Weights of a small GPT-style language model, trained from scratch on English Wikipedia.
Size: width 256, 4 heads of 64, MLP 704 GeGLU, vocabulary 7283, 16.7M parameters.
MLP neurons of a small language model. Each row is named by its layer, matrix (gate and up: input weights; down: output weights) and neuron, and shows model dimensions 32-127. Each number is 128 + 32 x the weight over its row's rms, rounded and kept within 0 to 255. A neuron's up and down rows have the sign that makes its largest values positive.
After each neuron's rows, "fires after" lists the tokens most often just before its 100 highest values on Wikipedia text that the model never trained on.

L9.gate477 [ 82 161 105 150  94 133 195 116  77 112 122 144 136 108 155 141  89 175  82  80 105 103 166 159 123 154 107 142  60 173 153 142  81 142 127 100 146 146 208 116  99 209 138 186  87 132 176 184  90  78 127 122 128  91 145 123 159 131 148 100 120 103 143 173 182 139 135  93  96 107 148 109 114 107 188 105  72 120  94 177 108 147 125 126  94 144  82 137 116 126 144 141 114 117 124 124]
L9.up477 [107 151 152 125 175  96 117 138  89  81 153 130 151 109 140  48 114 115  99 100  93 160  72 139 129 141 145 124 152  58 132 141 146  76 136  90 148 112 173 122 111 151 111  75 138 144 122 175  62 149 144 136 116 119 134  99 146 133 142  68 120 134 170 105 129 186  82 102 146 137 163  99 113 129 122  75  54 161  86 136 107 154 187 124 114  91  94 135 149 162 183 131 121 107 134 164]
L9.down477 [ 69 116 120 114 182 152 121 100 102 166  89 153 125 114  81 111 171 128  94 141 161 143 118  90  87  67 128 110 131 114 113  94 146 105 140  54 233 161 169 102 166  84 120 181  92  97 120 110 126  61 113 171 129 117  99 168 100 107 107 128 137  88 104 109 146 179  81 142  77 128 103  91 139 165 183 114 116 171 119 156 123 122 142 160 140 149 135 107  81 136 190 170  91 209 169 109]
fires after: "1", "3", "6", "5", "9", "8"

L5.gate353 [ 89 153 138 151 140 106 141 203  84 164 103 140 145  97  69 145 126 100 131  60 121 150 158 100  93  87  73 179  97 167  99 142 135 115 154  85 110 103 155  74 121 113 162 170 127 145 158 180  94  93 182 119 160 109 142  75  59 116 100 157 113 167 115 128 125 104  95 101  87 112 155 108  81 176 105 106 112 118 101 157 111 153 134 111 148 112 116 151 112 142 172 107 124 107 155 118]
L5.up353 [ 85 122  95 137 159 178 132 139 130 111 160 133 170 110  83  63 134 114 117  99 164 152  82 147 122 104 127  73 153 141 166 129 119 141 122  71 136 146  67 155 167 138 194 141 161 118 118 164 148 133 116 145 114  73 138  81  89 122  91 102  99 178 130 165 107 101 124  91 129 157 155 146 111 114 183  88 153 135 145 123 221  85 137 122 117 114 109  99 104 132 151 121 126 117  85  93]
L5.down353 [ 90 111  71 138 133 100  60  77 175 121 126 108  97  99 135 169 167 169  97 156 131 111 133 123  77 113 143  75  84 158 159 180 108 116  50  55 213 169 148 107 113  63  53 182  93 123 140  78  66 176 148 176 204 140 163 176  97 124 119 125 160 139  98 113 145 158  94 129 123 145  77 133 135 128  89 122 123 130 112 100  77 161  89 168  48  84 112 127 153  86 156 188 133  98 129  88]
fires after: "4", "6", "5", "1", "3", "7"

L3.gate198 [102  95 133 196 109 145 115 150 146 124 105 152  99 164 176 133 161 106  86 123 113  67  88 168 104 139 132  59 150 116 114 143 146 139 109 112  82 158 221 145 111 135 102 137 142 126 127 220 134 137 136 123 151 117 159 131  96  69  99  66 130  64 105 121 153  99  68  99  98  99  86 110 146 143 162 194 133 174 117 118 139 103  90 153 120 101 101 209  90  88 152 127 110 120 154 169]
L3.up198 [122 127 176 152 120 137  75  83 128  80  78 104 100  85 159 153 179 159  92 113 120 100  68 135  98 159 163 152 130 146 115 147 105 172 104 138 124 141 166 119 152  84 166 102 136 118  89 126 128 159  99 159 146 223 201 121 142 127 137 164 134 131  71 110 111 134 127 178 104  65 167 115 122 129 141 170  40 121 182 132  82 146  74 175 100 107 185 178 184  91 165 122 113 159 147 139]
L3.down198 [118 137 175  91 101 125 127 173  85 112 157 166 142 131 122  85  83 108 132 158 163 144 160  66 166 108 154 135 114 102 154 101 150  74 145 120 165 184  28 110 109 137 157 152 161  98 116 184 151  89 115 150  99 111  65 146 133 166 125 164  90 167 162 136 140 178 169 120 134 167 138  70 111 113 112  50 150  87 107 125 138  97 153 103 117 151 115  95 143 163 117 120 169  69 118  96]
fires after: " \"", " (", "\n", "/"

L9.gate372 [ 91 122 115 114 155 144 191  92 114 133 101 179  71 113 143 134  61 122 100 160 100  77 145 121 115 161 152 132 165 111 172  81 105 140 119 146 118 121 102 112 120 136 126 124 158  95 151 104  90 109 128 105 117 142  88 142 100 138 119  73 155 100 184 166 116 135 172 140 156 143 154  85 141 131 137  98 134 159 117 113 130 138 182 106 121 155  74 129 123  87 188 174 170 170 119 187]
L9.up372 [ 66  93 124  87 171 106  92 105 142 162  82 145 180 124 116 121 161 118 112 129 127  78 144 133  68 150 158 140 167 155 172  82 145 167  93 142 119  80 149 132 114 160 119 119 186 131 196 113 101 124 103 140 163 134  73 100 129 138  70 136 139 123 183 157  71 110 178 102 114 174 161 149  60  74 186 138 134 119 155 126 108 174 158  84 139 104 143 123 105 109 153 171 133 135 125 132]
L9.down372 [ 56 141  99 137 176 135  54 182 156 132 103 133 129 153  71 155 165 185 132 125 143 107  79 139  77 145 146 149 130 140 124 135 148 158 118 127 179  99 181 115 166 115 110 137 120 128 145 116 132 156 114 170 140 116  90 117 145 118  80 192  93 130 165 115  52 118 151 178 178 121 124 129  73 139 127 185 137  80 160 122  98 214 148  82  72  93 144 120  70 140  62 120 105 106 155 107]
fires after: "1", "2", " /"

L8.gate334 [140 121 137 117 136 155 154 164 166  90 132 147 129 110 160 158  57 136 110  46 114  78 132 122 139 152  78  75 168 106 163 111  89 179 153 129 112 155 122 120 121 144 111 153 150  33 164 129  63  96 118 136 136 146 123 104 126  85 160 114 110 173 137 148  87 147 159  88 115 201  86 123 122  84 122 126 142  89 116  95  57 178 138 138 114 110 124 106 114  87 173 116 123 121 125 169]
L8.up334 [141  77 152 140 126  94  95  80 150 158 124 155  91 142 183 141 115 169 119  86 195  95 144 165 132 115 131  90 141 133 143 164 120 144 143 112 101 175 106 152 127 173 114 128 163 181 178 111 120 120 103 153 186  93 121  92 131 110 147 125 146  95 164 141 133 150 107  94  74 118 199 174 100 105  84 163 177 111 105 129 122 201 120 130 140 112 122 156 114 121 195 199 206 141 137 162]
L8.down334 [110 186  95 176 157  82 123  65 144 102 151 140 129 143 134 110  81 145 125 128 134 103  95  75  85 125 124 189 166 111 112  92 119 101 130 204 131  56 197 141 166  58  92 158 158 135 128 154 129 183 187 116 112 165 139 112 138 112 134  69 128 137 156 165 143 133 134 167 134 149 116 102 131  77 198 178 106 123 114 175 138 141 114 158 104 121 117 161 124 154 104  89 129 148 146 133]
fires after: "1"

L9.gate482 [110 158 106  89 129 118 154 125 111 101 162 188 171 154 197 107  94 102  25 144  71 122 184 119 163 133 114 128 124 144 145 127 181 108 134 158 138 125 153  84 170 178  71 157 138 109 152 142 113 121  85 119 195 141 124 132 147 168 159 133  66  80 111 116 133 142  94  89 144 132 156 160 148 116 144  43 206 124 129 148 107 118 157 167 104 145 133 127 129 145 179 111  79 163  86 148]
L9.up482 [134  81  95 140 151  96 102 113  70  92 143 154 215 164 147 105 113 124 138 144 128 145 142 154 148 136 245  92 150 115 100 137 212 115  97 145 183 137 114  66 125 136 106 151 120 131  89 162  66 132 116 131 115  97 120 113  85 104  69 137  99  93 125 116 163  51  65  95 128 121 143  86  70  52 129 165 183 169  76 165 150 128 156 164 162 150 116 128  90 174 181 127 105  71 126 141]
L9.down482 [135  76  72 146 165 125 170 143 157 129  44 223 146 148 152 115 114 135 107 149  95 165 137 152 111  84 168 146 106  86 188 131 104 173 189 101 142 121 141 108 105 139 162 161 105 126 176 149  83 114 122 128 126  97 107 149 111  88  97 156  49 134 138 150 103 120  63 129  92 144 187 215  82 117 139   8 181 125 131 115 142 123 116 128  92 151 116 121 132 146  95 144  74 171 128  95]
fires after: "1", "0", "2", "3", "8"

L6.gate667 [105 131  68 111 116 153 126 141 145 122 144 140  90 129 168 112  86 107  71  87 142  82 100  80 178 136 162 135 145 129 148 156 122  80 112 165 175 139 189  74 114 160 142 143 159  42 129  75 153  70 134 130 150 123 122 174 178 126  98 102  99 166 138  95 115 115 101 139 121 105 115  78 107 163 151 159  89 127  89 118  75 205 122 106 133 165  88 137 112 167  83 141 104  74 106 185]
L6.up667 [ 88 162 142  75 101 155 109 102 192  71 122 104  94 105 166 179 112 104 185 120 150 161 142 132 133  80 152  86 153 115 198 137 160 180 151 127 134 124 112 199  68 158  75 135 177 134 118 118 130 164 192 125 122  98 134 173  84  72  92 114 100 107 142 106 151 112 120 150 119 128 184 131 152 161  97 170 137  76 167 126 148 150 171 134 115 129 130 128 134 122 148 210 155 116 115 126]
L6.down667 [112 128 109 107  89 179 126  78 106 124 130 154 122 142 117 104 107 124 175 139  93 154  87  97  59 143 126 135 160 145 105 120 136 111 121 119 114 122 209 196  95 116  99  92 178 131 143 136 154 150  77 139  84 122 103 152 151 115 146 119 135 126 121 136 128 154 162  95 169  79  90 125 125  54 134 122  93 170 160 150 107 133  85 159 117 129 132 178 131 140 150 109  72 177  92  84]
fires after: "1", "3", " |", " a", "4", "d"

L12.gate626 [ 70 106 113 143 121 122 152 114  75 138 188 164 143 143 176 142  93 126  86  86 142 105 102  93 140 124 165 173 128 111 122 117 112 141 118  92 184 167 125 100 124 153 182 143 138 153 148 139 151  98  66  69 116  60 142 109 171 151 152  74 103  97 186 203 185 162 110 113 137 127 150 109  96  74 145 147 162 133  86 146 104 111 159  83 148 135 184 127 107 133 128 160  96 126 125  80]
L12.up626 [ 93 144 110  92 107 127 158 137 127 130 172 156 179 140 180 100 207 194  95  67 154 173 128 157 143  95 114 179  93 116 113  93 119  94 113 156 114 158 211 100  98 137 128 137  69  99 154 121 137 108  82 142 126  93 150 133 184 129 103 110 112 131 136 133 140 136 145 107 203  92 127 110 121 139 209 169 111 131 113 183 208 150 165 114 122  89 141 170  83 169 139 157  99 145  83 108]
L12.down626 [ 22 147 154 111 227 102 123  35  90 125 158 129 176 101 132 152 150 196 132 117 115 150 143 106 152  98 106 107 156 131 139 123 101 140 199 142 144 119 146 116  87 120 131 101 109  84  98 118 162 109 183 144 112 102 137 184 132 136 136 105 151 154  97 122 190 113 143 134 124 106 163 117 134  87 220 124 104 111 107 150 133 128 167 133 132 147 144 120 105 131 196  93 157 157 124 119]
fires after: "7", "2", "4", "9", "5", "6"

L6.gate452 [120 177  95 132 115 112 145 161  70 115 102 152 128 171 123 151  91 121  81 165 115  92 107 127 116 162 116 135 121 113 201 155  68 181 105  90  63 160  31 115  95 120 119  98 127 124 141 143 124 144 137 131 102 153 112 109 146 156  97 138 104 125 139 142 161 151 128 122  62 122  82 168 125 135 150 119  91  90 117 172  50  96  65 124 111 149 100 116 117 145 205 132 152  89 154  88]
L6.up452 [185  54 116 159 166  71 123 100 148  85  82 111 127 155 133 209 133 123  88 133  78 128 140 132  69 146 143 141 122 109 176 192 118 156  77 122 162 171 171  84 137  68 154 125 225 102  85 115 132 129 123 118 161 186  94 185 171 109 122 174 113 104 110  85 191 125  97 115  96 123 124 117 106  94 114 141 135  87 127 110 151 100 119 194 120 136 170 133 124 120 117 146 134  86 122  81]
L6.down452 [123 124 148 126  96 139  80 125 186 108 144 184 108 149 184 171 130  94 123 134 154 105 136 107 103 164 107 143 174 153  41  97 188 174 105 151 198  80  83  93 157 116 135 114 159 137 138 136 174  95 171 130 105 156 121 117 106  90 150 144  76 143 119 132 124  89  94  92 116 124 166 140 130 136  38  78 165 128 106  96 135 160 110  53  98  88 132 136 134 146 157 115  82  37 159 159]
fires after: "1", " (", ")", "\n", " illust", "3"

L6.gate239 [ 99 116 148 137 155 130 149 155 120  93 104 140  89 106 175 149 109  87  46 134  69 122 111 122 114 152  91  88 106 189  96 176 117 175 177 126 124 124 115 104 123 136 117 117 135  68 151 128 174  95 130 131 128 115  47 144 163  97  88  99  77 127  77 177 148 168  82 115 151 136 164 113 115  93  76 174 155 140 151 130 140  58  86 166 181 154 160 166 121 145 132 123  73  74  92  98]
L6.up239 [131  54 127 154 187 129 158  73 123  98 116  80 145 134 149 168 162 152 171  89 190  82 164 159 118 109 201 114 106 151 109 171  77 185 125 134 100 146 107 149 161 110 140 111 133 179 166 168 122 134 152  78 154 116 152 182 138  38 106 218 117 103 147 165 197 115 109  72 123  57 139 115 176 130 164  93  82 143 149 131  96 174  81 163  92 125 147 151 107 129 166 130 166 133  55 175]
L6.down239 [196 166 136 117  93  97 136 144 109 108  52 101 128 136  90 141 132  82 164 146  96 139 120  95 163 172  93  65 102  96 152 109 142 155 135 187 104  97 112 112 139  97 150 156 157 154 134 125 112 131  59 139 148 194 140  89 133 124 222 136  81 116 151  98 108 166 151 169 133 113 148 151 142 107 126  91 136 115  79  63 163 129 114 110 156  84 101  92 126  82 127 112 113 102 159 154]
fires after: " ", " (", "\n", "–", "==", "ography"